config = dict(
    d_model=192,
    n_head=3,
    head_dim=64,
    d_mlp=640,
    activation='swiglu',
    norm_place='pre',
    positions='rope',
    rope_fraction=1.0,
    qk_norm=True,
    init_std_o=0.0361,
    optimizer='adam_variant',
    decay_fraction=0.899,
    decay_shape='linear',
    batch_tokens=16384,
    doc_mask=False,
)
MLP neurons of a small language model. Each row is named by its layer, matrix (gate and up: input weights; down: output weights) and neuron, and shows model dimensions 64-159. Each number is 500 + 40 x the weight over its row's rms, rounded and kept within 0 to 999. Numbers have three digits each. A neuron's up and down rows have the sign that makes its largest values positive.
After each neuron's rows, "fires in" lists the words (lower case) most often at its 100 highest values on Wikipedia text that the model never trained on.

L7.gate455:526539508444447412535515564547487470477484505526553514524547522557482505463531433504522521491516523458421553519434560462489532451475510614468476494445523498530492481504442448562521493508495519503438498530579585480466424470521496566537456507494469450449460530543517490566568463487509504524
L7.up455:521519490469514543467515561472519475454503513485466514467516471522464511483629607454479559412465471576528475509484548482379510491460534441416461490528567577448534523510571470549497494514469512536425509546501453557511498462488539526597524491542475519483530536566524478536515540499556554520
L7.down455:461538511571459575464491519462491597449581447486500555481442553568494510493537547474541461479521478504494491484525487522521372532489504510552490533518533505496566453506501461506492421466496456497472467481539573437476501475490555417442401509491490528527552538546567522508537489461493546548
fires in: "not", "of", "had", "thus", "t"

L5.gate182:473463421447499466435449440474503536437498525533521494502600523522476459484506494452467543475501555522499463582535522472500544484478486546476496503451490508455533478455501496485541458425469531458493523500576554459501446454523524458474541386502480456562479481474459506475511453448473558503
L5.up182:446439455461554461444543513500440466464505469482549543515523487461510460452431415494522540498528526551543503517462482513511544447515615513543531513478506449539532456465554560486532504426451477463527512526500484479523516558589499483524459545503457574472520642531600508470561471551472514459
L5.down182:497516479527481496512488475517524446544486516508475483562526525488540528472620482459482487456498498513510505569516545492416538424543576544544515452586516526482492484512504548481517475540479523564428493534574492484532522515505517522538471476530498563524441420524449516583507514524505408540
fires in: "up", "most", "than", "down", "rotor", "kaupo"

L3.gate567:553541511523501500554496464476562515514535512453583535497554476567494460488465544473522459462515523441452489531507587557489535488514553555486547506459519583505547495489456519527490489555444497581504503471463456499491551516578552509459525470428589558494449520543562511479523471507530542428
L3.up567:489501502462480479529448491540497468485524497507456501479452567513540490487452499453479442459496510506573437444454565430489514482456511447510495495504495465515507444500479490499539518447520484525501504506582450524584572523495459493580491462538531514477507572566514483487502522531496485439
L3.down567:519510538527459493509491511502505515490510512439464460563553453608476495496568532493474516557520513507515505470490472554490504401435481467537513425557489490440460491515508608485390571556453466512524543459477478487589470556491429575538492479505513451555489571525532525491569470600558491497
fires in: "was", "across", "it", "because", "is", "become"

L7.gate148:496579513484526443447537503459483528462573501518549524513536440541528455517483441464484466497512564484504507430523497535551593462416455459492513481469498488473535467472455503536470430522500478453490405502444523435513514499471480426520468496446482463532545490582505523455422514501447542547
L7.up148:486498542435482461459492487468450531448533472519471503472531513492489469486499452478488482566432588550467512478475516556534524465509503504545493523400498502484478519472484490460490507511497546540420522427479468574458576457533531460538492484528511451481445449606482562524481534489430513520
L7.down148:536474563446477449512526585447506468488582482509456586525493505532491560489520517555473491524419440464537525532476552587457481525495502537497524499453504459486523519535486564456530534448525523590529584480503468557463531492471468514528417454508513577542537462507477494485447528507421486503
fires in: "as", "along", "among", "always", "alongside"

L3.gate612:471528500460474511498513438530474482556528489502430508562517481460513564496559472509548415561494547583525518519551570479536549495501499488563527480495544506560458482487475542564459532551472494423333549503579578505540554529490485489518455468551503484533488482528540466418494522506524480512
L3.up612:487473469549530490466529460539498487523419507450497509559530479426441572414519436423569479561510481535471461524492456466559503478509450517587452475500521537516508531459477518498519518516530511578540561493440484487517560527440572529453441456477534432564430426562471540445484481476517444529
L3.down612:425542558497466469532502533483466543466505470510475481425532498486541499456490517486424463445517492442521524479465476476591459479491528526399514576466483484400596549512526554458469482457543597501434466455508440477495566448480495491530479557539489510537535454482548437497500527494511568514
fires in: "in", "what", "if"

L3.gate535:515525485418510435531474537552499553410502537602498462452514553515470518487477470471447487489406502508516536487533487561605491488457519464473510540536567507595618466478496463544542504505490507462500415557514527532518399474533518492536547496478572492505506534490458478464503488497506467518
L3.up535:469463485429480502524525515503521472498536458564494540526456528438556516563467499508510513530467480514589479454498481546489461502400548471535500511489517484440520419470541505492510504461500524670537465525502478507573520512542497492494528532484513464513509544470452480507476593473493514405
L3.down535:519463481481526428470460524458541418475485542534501549452548425540490507521510466489551513535538590505543487435488487570485428499435499519454473508565470492479468511521495556495438497528492429516516502543464530449534552549498530472511452476439493468476494501496460416391511474463542496527
fires in: "s", "english", "youth"

L5.gate115:556464468497507453534511469510537539505520500503534443536532494498482534486508450476481540504433551466503525524540483446470538428416527479529525541476476465514461432504484473537479450511466509528472571481518487468493503485507616541479504488522469431528519443543526553494498532525432503557
L5.up115:519538454532536527435520509471491520535534533528518479525475463513493591515447512482501420568505549509469535472498574456491538519488565498498489501461516484514472565523481486484499510488498504592441470489447492473513519487460601493502500461560465502487451554551517537568582483463505543423
L5.down115:543518521549459488527488463450520525534534523486503526439469519572475500476481530472513490521554502481545497435515547480565440522474510483456558517511503488500490512485506500540466483514481478501455505536527473554545528502502472507524554586615574468494412509527456558553437540499491435444
fires in: "when", "where", "and", "cm", "pm"

L3.gate565:534486470465453487537522506593521462523452517522534504485475426604483527515498487501502474521429463457477547464520493423470547505460544573459524510448465491566521480573517475515458453548481504501463505460508435518469459491469508453526531456500487499483459438588497526503400555487503446558
L3.up565:575507440470475529554494463523466519466445492495551479448451508559472505467492507448526483455430481507499450435520495412514542476472554531478543525431489531582530490467537491507399469551463443468426470479496488499503421551516491504559479431591481482453447484560501508521436561542494503520
L3.down565:516488502495476536478515468628539515579558513473524494495518403644479497522465510469541442502570555503562468444443536499506558503552473528509461541489552499485522493537510477466481495562452451521516501427537465458520529548510482519475482506516520504549492475510515420545485498474533530482
fires in: "are", "were", "been", "being"

L7.gate285:573564470517425480488562410498490497483494493518580522436507421540520528446408521609541462424554528540442487521508484556478524423479533467547525490461473532515505433501551499526457435465457608454489433485486601498521476432543480489507479538497541442473551571491513483561508526485500514542
L7.up285:510546523487491456469543466545478505523462461604449485539562535506528456548427452483444527496490510490471536556494520542458550522478514435521559507451482522481535487501504551538562536506520487443477480484514533552528553495485464527502505490517480478497491465554411499432558528416551491515
L7.down285:436443516507518506489445498524499504454502463524541556520451516571488522449549573557489470538528455518446490433516480491554451504483495529574377480507530499444513470550512528448476455504485515528483554505523559538475477458470524494516539547551568511553441509466615477520496487496537549501
fires in: "as", "at"

L3.gate378:474503459435415486600566466423526514547474526561489484552543422536501571552463527468488543597490539467451582480596553453510458491517486448495520498409503468485489503490508481467545500496500578480486497500480559460503513498519529527472452525497491498503473512507448500474469512525459536510
L3.up378:477460469461510484555515462499461495485494496465444494509490394520459522490476478419471516547490459433496502474503525496536434420547457456490500467466466499489449546533508473488528507486484589462464576493430611467538509461469463464513481544571427504534449559512453531473464539481522537526
L3.down378:500603445468407505538504535510485485513563601500534526566495462556495570461437526488503477536511516491485568528481547459441451461512504503547556467484429489466452585558438480456434394511484482411493522487526489481581550482449455495486464527528512532524564479503441470541501438495435479531
fires in: "or", "and", "originally"

L5.gate549:484485599456456524520473567498475501540508553538505525571543477465547506497483588524496471463479528498472500507465502455477522485495478485512551456540510475608533468534465495452459444474482462465546494506498501472497504513522538584530576436484569524586491470491489511501452417418553490504
L5.up549:546565493524515541523457494547524518515472524564486492477549495481486528544495501509474577519512520526445533522556571523495519513538580444468471506505530473526509534583442479464444553500467427478515458489563454547443505467455531524525556428465481435522447560434579519489525492522548539502
L5.down549:505562477499528453469450521472485532551512552479507563566506503525512514510559507484548535570507541595557540552468536484449497506480497492510497549539543546507579520470482518522566524488544498443447545548472476534501496575469494465508499545530479485551456504480533642508488508517523522530
fires in: "states", "figulus", "final", "of", "chinese", "army"

L5.gate599:474514470484468489461533500432476461549485470493476505440519498478472482383489539487490496409593426476459531540506557494515511547526495514536475499444474492484554549544476472580443499523463444503505526568469493566503450514497474426508524466455449445489462503483473540442491435516446509480
L5.up599:465550512470491455595502538506554511476556517484551548474441441437446539614443514504565477500446603477499491504510579521555467438548512409545439519477498507454545587511543482561536496481453473486516503473511524547497474471530536450527495530524491486501447473449575480485512449467530519480
L5.down599:508420557536480507487495499517495458549438517506518461524499493524556520491534498472477478522572477545518525468491499453449498539511506462491511528525554501482475513444476548448535391501427515549508506515536493479566527558445563446497508554477463457581538528435492498500462510515443532467
fires in: "it", "won", "according"

L3.gate11:453489496479441536557497478514566492499559436532505438557495496564506568552500447517547442498467521465491509513493576461548515484455546431545483460447479520471521431514518461524569415615563480545530525488559533490508524484557457443462521480545491490489491530538504518444484545521454426521
L3.up11:472497513482482517517481489531569430467584404472551494511468482530456579557560486534564439505496502487523509496550536488500507462480544403482493435446476548484561508537513487470565417558522437578500521459519517538565525529525521446521483522535499557532529498533487474478495523532434447559
L3.down11:526454544484467526519468496554464467487569480435480562482455480638486532488475512474468516498576507460527477492466451517482534478557426441470396479468465497485504545562427545464496447558456485562526528482499469477561499520468518543510512533506539491570499468481486434451504471442485476490
fires in: "was", "being"

L5.gate618:569485425456501479513472549517515503462446509526516449432522533466484487471464485492478439442458497478465522452486497442523483517465542492531513475499442447510525456507505487451577514488549529448488539510530555432483505453591522426480448499476461533489442514550537472508427505452464497578
L5.up618:509522506473476517504556493544517461422407450476510525517484514478452564485484448484543488486444538540545536483542524487464552469502556525508467448494507473408508464484481500503572463544491445417536487511548493567484426547480514503512515469476417430529506456460511468506569506478521504469
L5.down618:532461478479473494468525519440517434494443458503542541525530512577481458530463522428472474499535480508544458459493540477593551572445529548477431482509499439555460543484419521500533515465488472506420549542476501501470441511474507518500530459442465429430520466554512502505545475509469533491
fires in: "not", "could", "t", "does", "must", "should"

L5.gate299:502496496572440445545514478474498503506494512549436440566531468520471466506589530596468522499454454498436521520478601499529519563531439558540534523448556547510510380460469465507531496553494496517468561509550506510443537475465526571514479419482524522560473442613472509463468544497476538505
L5.up299:490389469456495445452470460553559480469445487523493508498517456505497544546491431453539456487500522550513519566463540503553455518518519474450523499505483446486483495483504502528521432474475550428479461507459490491508498544538512555492481487461524472574457457433595490400612512506518508417
L5.down299:520497548524503475470536469486476429503492491473482486570469474445494444558501449456458378520483513498512493514492488447469505522442535436502510543472516474501516514508472501559502486474530477514496459500577546488529486523564504460530468459472523524447449481497507448494574536472552482552
fires in: "as", "with", "although", "while", "according"

L5.gate203:528453483482411452549580427501486559476468436592539492518492471579495546514466498494603485477466445501489530433529592463527519457492553476521511462510506501532514483567470519512500515498444617468508518535528429525527444502479520524536434446475481458530533562533446477463489564552473474544
L5.up203:455540552479484453548534498478521525442546477531433435503505547502466497464499445442472447450482477507503565505488558521522422503570524476463534525461552512395475525544497473521504501516362475512505470475484451409482531545482475444527536488490492458503467523457558485538486537544550536532
L5.down203:428466472508498483533441509483505479498532538494437492594542488427506511502530522514537539561507491461431564554469487484423447507518456486525529494575489415454551516495588499621491529546499566571542449536523547505522511444562482452478496545452547427618480468484420542431423544472486444502
fires in: "station", "street", "race", "railroad", "stations"

L7.gate393:471554481462484473491522482528515505534550472560503518501523447469533565564527516487419500494508485463377476411565511537468547439500536456550565473494443508449551519506445439482492471491546440527538534530496487447479493524507486479458518431511452480498546447530530408542448510435511560472
L7.up393:541420532455453561581448550448476463525480435516582484506432467553557504528521506554500544442486499466504536469519511539434468421466512537493542527518554538456538495542549525461534524501583513550504487491575603546568493505539505450573527459546382540481512453596514494514524488504397496485
L7.down393:439568464536530501481544470532444481525530487503585464461507566603429532537485482512577490503490441472469551419478487478509456509497527545484516489494491488518541494451436492512513456474519488497555498493428514441526465541464460502531435407518590499448493477487487493506526450491551551524
fires in: "as", "and", "by", "of", "two"

L5.gate423:506488427501445471466551500445514537511485534509463533519569448471520482508448487514487541502472566490491542465476546505574518534548519412421474422447560462479484470518433475528565543537483464480524507534471485541485451528435563548477496427435521556501529435487490546423556465504525531468
L5.up423:396440527455525431427522497496517450455517488523434502472516540528522527528428511458525540467496506510415482507458533561400471417509533478611489505552492521583529398544461456534536458478510519496511522460501549507470481534537512443486417477521502513515495414511524534555438436452482526453
L5.down423:499510501414491486518557512507541496587522526425521506517513467484488477568429474532406491519492502543522466448464569481488576495520467432512498470474537546473510563489502427536538445519523507521425473429552547459487447510499535496504443546457471575516503467478536498403579487562544513497
fires in: "it", "has", "during", "had", "the", "with"

L3.gate545:475471461458468498566477509510497492556505455536557503528522505477552592509514490553457406482517514526432519491521462484504506507485498518494444504418478504479516547460546536583557498474524517502452533486529497510510483511557450512521504437501525426532470398525561493509534486472471532573
L3.up545:526485533493539464446572530541514465514441485495560492505582553449537540465506471511516473462459481541507479552495414489534539432488494533534474470485554462459502496523553536506524581445558490553516537497488485503478438415583520514472453532487561435493546516439440540514594534496475532491
L3.down545:499523492533487513463478572543524392558522494505532495483462518466558513515489539510537556452450490501485473485537591447492560504512490531470447571512489441540509535497462546545426505560486497494474514477524470528530492533565571549490490442555492551563505512545504471505434544543529449434
fires in: "those", "third", "what", "this", "whose", "thus"

L7.gate278:527558594529483467487461536517486525554510517533552502495480554483518441559533481467435479534519550517417529431531529532459492499513547554466462493417463500482587556438525488541487523563479468540540472521505474503482497530496516457466515494524406477449490479536491559483472449470503558526
L7.up278:484501526466497523443497512513463471464561502562516546475569480508484551507553512460474514420510590493535487479548471477505489460422436515522529566504526506496529459490580462504547475592424508478517485486462520581474427613462471499448472483564503503513528497578530504494480415510540499506
L7.down278:492511441388510520479475511499499438413533501522434483452473514492497573521504500463482509502460513516502512549584534505499535513496540491472470524473596562557596416496442562476592533526468432486533550429502479580518497490498472503491493570508584498498584523502474511479472505546508472488
fires in: "he", "held", "she", "example", "ahead", "anesthetist"

L7.gate490:495530537476517489393502432521461479504470427465466515514583483542496544523472403465527491589475505429501465545458548487446524521453438477530535479466475463447488460495484459553546485464449507499585459507483454516494508480450427535511453436484547505516532516537485557501516519460507501484
L7.up490:552507495497497567456595493510455517487511575536487514480510451493494500539497412528531473542500491519517514457551465479487509486497527523577548542521548440460444449476582500449489474413587524512516533579427519439472471472498566463462502504509531448530477488550495486516535463522533540473
L7.down490:531457575501528529448462580464514500426521516565474494568448456480554469539536518536526519452490485477494533569468490482493519417517495572503532459413507500478502523481516532496461583495473472461496517553495491485509505455519435524482461580560538447488490484514485485450555558543488468540
fires in: "in", "months", "days", "on", "turnout", "month"

L3.gate577:443485472543471480468528492496533528464543459585530523538556533508561527501432496499516491489528416547426542538533521506506534512480534503505498491451413574558457471536478497510483469502515482470473552509489557456467475526536475483510471420554493477572479495618530455446500546497458500424
L3.up577:499477534523533534529511487544477529518452541550537511477504503408502540463526441496453553512532473529471481592526486471517505496428467466549528477467449519519467459463490521595499540489522540467469508516432485479478401524509474486459504524428567484570478485516477598452459494450518571494
L3.down577:499559487609449541512527557511523482455518503499503488496541447482481407514437494504513475494460497481459498492544454519486474404498475533505500534510433568504539506537529488508442551470478455487522577484493499464401469539556577519441485450541484493563519468608517438483502556499509474495
fires in: "as", "at", "along", "on", "there"

L7.gate70:520501547506491472514555477508462540509393545503581442439521581516527526446547501557452443425499426480505496540478519520469518461525531554493483550455494469464505532489501456476509515480497519549503525505502506480507523436478491464462544496490554543392507549542439550500477502436454504465
L7.up70:488449500471483484518493596492508515529511491515522526499492428502508482523565542524519490466551507586488528483501507517482468479501543463448472501510487537496421552473504517525445447494538536571492450562597439523563532484489588545500588521399531440426523578464532457525467498482565490582
L7.down70:481519521405459521509501463479538553496467446552447582434479475493435591507488520514429504449532414478460527447525489525489507488488488518512488550488495542463530521509508539544443481490519545484489539509533559456440483442487530446506478575464497497483511529467592558542487558500535548510
fires in: "as", "the", "appointed", "best", "associate"

L7.gate286:606542461490473476546470513564558590469439540606510454582515544527528590531468555531452405494491515496448570555543488483476526484475495532485500457491489480498461483495490524490526507517486576435516468466497445460506456485395491474486466518473484540503476504465484502449501534434521521586
L7.up286:518476432534503483545504545469441584461461496509537463522499480542502474428470548513550424479506486520523482502531583488510503476500529544492480502466516498530480566469532521513468478494492523564460403496515554496445517482484414462553449525560575444522575500512501501482541427519498481493
L7.down286:435393475448539514503523538511475428456452500512494516491502451477569516465500533523526468536522596477502503485497500446538457492505481530488494474521564499531479507459452476525427460563454525509547499515460623511508461474400447518565540524490576516472506441515439554528497498475469513476
fires in: "or", "original", "originally"

L5.gate78:463487535480505478452512472516609579558464488531462522469530454578533567498467480507531472422552536577480479557511547549506512408487495535543505528417526435429485544460518444526504557465481484535486494530495442416537512500411500536539512518545585466476473436473502561533520493542528512485
L5.up78:548548464473465536511535451498522467428505555477570473483502509558502456481598554542515490499442482444476549513590507476482507469511524502474592451520587520509468537552486464500490508489517559445478471468543502431458432486458488489520536475536513492460597506548469418524458540528506449464
L5.down78:525514551484553448503492486570526463493428491488510428588481473476499501504540463500522553427503558513479534550462514575452551552580508546481543515535507465394589482540516495541516484510477493533470499502485463521497552493584531491474473456478458420426476495472510547548515469548460438571
fires in: "a", "well", "according", "and"

L7.gate574:511559584490546507512500528564525480476540496438462450505598418536510489512484513472518472556559508447492515436521530510477490537529496437533494492502402444456458504515480485476451448533482457534523440506507465468447499504578495526494479534494457487445447541491485555504501471483410500549
L7.up574:500529554497515478434476504459494469559460461470534510572550450538506512504419424467508529414454512474456512483458527521469543557466417558521523506382476435475546489425518484531524474536465519482448486478555521500568441558530513523533446523540480458481548496595513497523489559519542498477
L7.down574:589527504458499475459534488509539498536495506498485520444506551572531478516560600525481486473490528471524447503497511463494496528554560409419488551515470520465521535528457504530467455515454511558538462437489494461518420498513473489546528530497470559509529549523521508523538490552523506493
fires in: "was", "is", "be"

L5.gate38:478485472421482446502519528509426524505522460496519444466500457522446464551524494504465495515500475568515546493511492501500509560523575499506537544507490460418513375536487483552601501541490498539511501492470483521502473473476520538535569405485454463567536522433488522461535557430552472506
L5.up38:491510519516461497540552473515563456492465557515453545491412542444479516506518521498567499485514554527529552539490522471478501514486500460547506516432543461420496560463513490472553563476503514476509517472488506473445499586514577512513524530433513473486526517441513486422535597443450608478
L5.down38:476477519540494528462555462489560480497485577458488478546462464427488530486467562510495442530443516449514474558511476482482529475499449465487450465592494608485505474486444516450496584508491544440481496525466526494471508441492505498462536527566525422519620478491529551552512492493514471476
fires in: "history", "home", "age", "field", "traditional", "base"

L3.gate292:515466512531504443555532515480496489515501509396492457501488407517482519516424454518521443462499542498414516539476518526480566446478522432486487436517567508490496474497454492488481547507535479489536401481501547548505532492470458543528442482488428445424499498501502528557523495460562510530
L3.up292:485507554515540533538486445567549557471546463502562522554490407516499560478512484400487575435499467481534486472482536534462501479449558472468449486477494522415498530470483496505519461482558546535512487440514442525570546587527534499474495433431492507450529524484510571562468454508477476527
L3.down292:527475481556539490444539520590498479453510493396473485480508514468570505505586482502508553523535519544481463488501503520592487483483569450544559506484479515386518516421456492445536479481524534479560440490455515549548482475456424471518518540444422532472441572492546533543474467484478472482
fires in: "as", "served", "called", "flying", "serve", "provide"

L3.gate627:424516524548438462519527501429423459538488470501547538530515512517549515504432536513491499486529486529521548541471507488505393540459515522505507533468443481530484460439491492485543525558496451492572555477433547505400548539576473554568546491495448547562550512494474514519521495502504496458
L3.up627:545454469563526508568470500472467456497499516512498502515528466512533514545439446539542479486422531506458455548514520509574482476449541453523531496540484494594511468532447530571513490461555525447488544503511477393537501454465550515490456444476498528513489489552459440470515475456567509538
L3.down627:444527539510544491504525521485558523479485509497490533463525523409538454468442490528443484463490466470513476405508494505485447494440467498456428554457491461567472521497530443479517399531496457540474548443441511493472505421508486540505518517462446525488547498526513525493554532508507443464
fires in: "the", "they", "whose", "their"

L3.gate208:481468487514460507456454467477527549543535496505546486548553560517480552468481440505466541563548509580500557512509511596503452560522503463525526443561490437515574462526501500464453471485526513511481502462516427497492530507438504433562538511552488578559570566539545584536493484506457454532
L3.up208:524485510543500595436483575473521509535529488485550465495500495473463442441509474404448437547534498578491467516567410507439527458518499537496516460591529474504606508544565550521484449510553502537452401510499600501509494513523497495564523426468485484530568496499472484575484485503460491459
L3.down208:462422521424520484505472488494520485481488468540467551432520509627454485527519471475518418502450477555459415506526541514518548492536519546518510428487552544458504457499571465482488508522529430446466534521532478467541441504472496540517552497531467506514470484457496553480540557495448531579
fires in: "club", "player", "of", "footballer", "their"

L7.gate542:555484498452531465444564457487523474523474477511502509531537500525577539543503486518497436521508478504506558444506519537569533478469518486540549491474512541521400504388541436534540574512531437548601526533509520557524516527503486506434502505505530491403506469531575466537478486448481507453
L7.up542:518496422517415527549515502477559451461453510503442476462523525518493479560521536498485439462465506437518477522519549432486539490486525491547442527446545477524595506557602473547497417564496478563438520454541528479522515517479487495441546463525451513559596441532400542538430538510457455457
L7.down542:554509476425521419486494479504509492487536536466528541556523612578524566488545487513489505550483500429477525511494459508483507475427482515542526511550499523473443483550487491441495534525512452523488467524556548451497486456469444562552530506488552541479504494481549496384478522503553519463
fires in: "he", "she", "his", "her", "then"

L7.gate631:535507431463500518451547482469546493454515501579524578515491469570464516466469430464507585529459516502517575582544553434499475477419506465512488475460457511512509528476528476511526411463437488431472455450517477475537505448516493539490466479568513552443444442412493513434486474543527493401
L7.up631:577519470525446515499496520488503520496477519519460525595545471439488466580445520510517456576484531541482485556417514432448513408556556514489503478466543522488511496533520449517554515503520450517554561458482507493449472478508474435499498496546479523497523557512420448517569519427468460559
L7.down631:495499529501407524450547460506484461451510497445435438527473486577474525471450550437567492478454429483490550448561487441487464523506470515509486476448516455483511531610475477532513554483517535544512498499569559516470449487501463475488474519483441471519529408501501427535509465490532468493
fires in: "and", "to"

L7.gate56:469487465415439469556488432502513549598476574578524566579549491544458577519532496479478497536530519520536546521515506518496529497468472532509539525493504495496484489554491495483498468530486511491511463489439518556444395502510496538473524521476518445478470499488523539501438464516431500511
L7.up56:509510504503504433454525536454451493567514585534568466508617564536464483529515457517504504407541453474525495471461447563455506540570459463514547441497488403597498498506474525445554505501462504556473523500452456454491500462474505553519445504545512463501438550564565508527443444480518493482
L7.down56:507474460538484536475526502459435489497498465487404442508584499520451502446505532490538512468548512510550522547490496478445539530459508488536482462432450515569504463547498453459565559476473526495491538479484563532501483514485494472581465558526458479468481452471447521426528449534552481486
fires in: "states", "species", "approximately"

L3.gate370:529484470437466504503541486592563514504512441523487540466537490543552515560493509420517485528515469403471510398425434457525553510452492520473509538493501560489448478521527478486586494536493553535552471480501494505507475506485508465495474450484469465499457531491507532533458587500549500472
L3.up370:526425581430498474512473477559517556491510459460498491465502469496579514466537468543548459532434515450575523422503472411490492418537549541517453489454532494467530505533503527512470491511426503521532443470436509457521482454458482476509521534480543494483482540538473509514494548454450550590
L3.down370:536501567518461512496582404622537469557524489474548514491514424566509472510489561494510414541567513484520547423440467532502506504535512494524488519502510464494505463490462493478508518556453441519518505452520451536510490497507474561504445472470542462567498490509570440526477536475506489507
fires in: "were", "was"

L5.gate586:462465540460443496525513524495446511493400477492481496497554535456481543522478479498423493468445462480510429584398555446493536462496513513547561531458499498592522481483423437454498454562523518514475474472459482565525496543499435522474481476527486530503525453495508561463551449493473547570
L5.up586:526497505567433504545565513580512528557424470441449510512566504506491525594478457494478466486533520503455532523477520482518491492530521476492543477470450561455503488591557534505537518578575472531457529546576540526524464548499505516473499481524501434450555420544438494481546500480507423522
L5.down586:531489461552438530484496449471445492496517577424451596508443495517563451562479465498477496533531566453525528477474518437544504518517482520516444521428530473455521487457512475459490545595456506536466493536529522542519478595427533546520515557468478450546560465509534511524533526553491532511
fires in: "he", "served", "went", "spent", "fought", "it"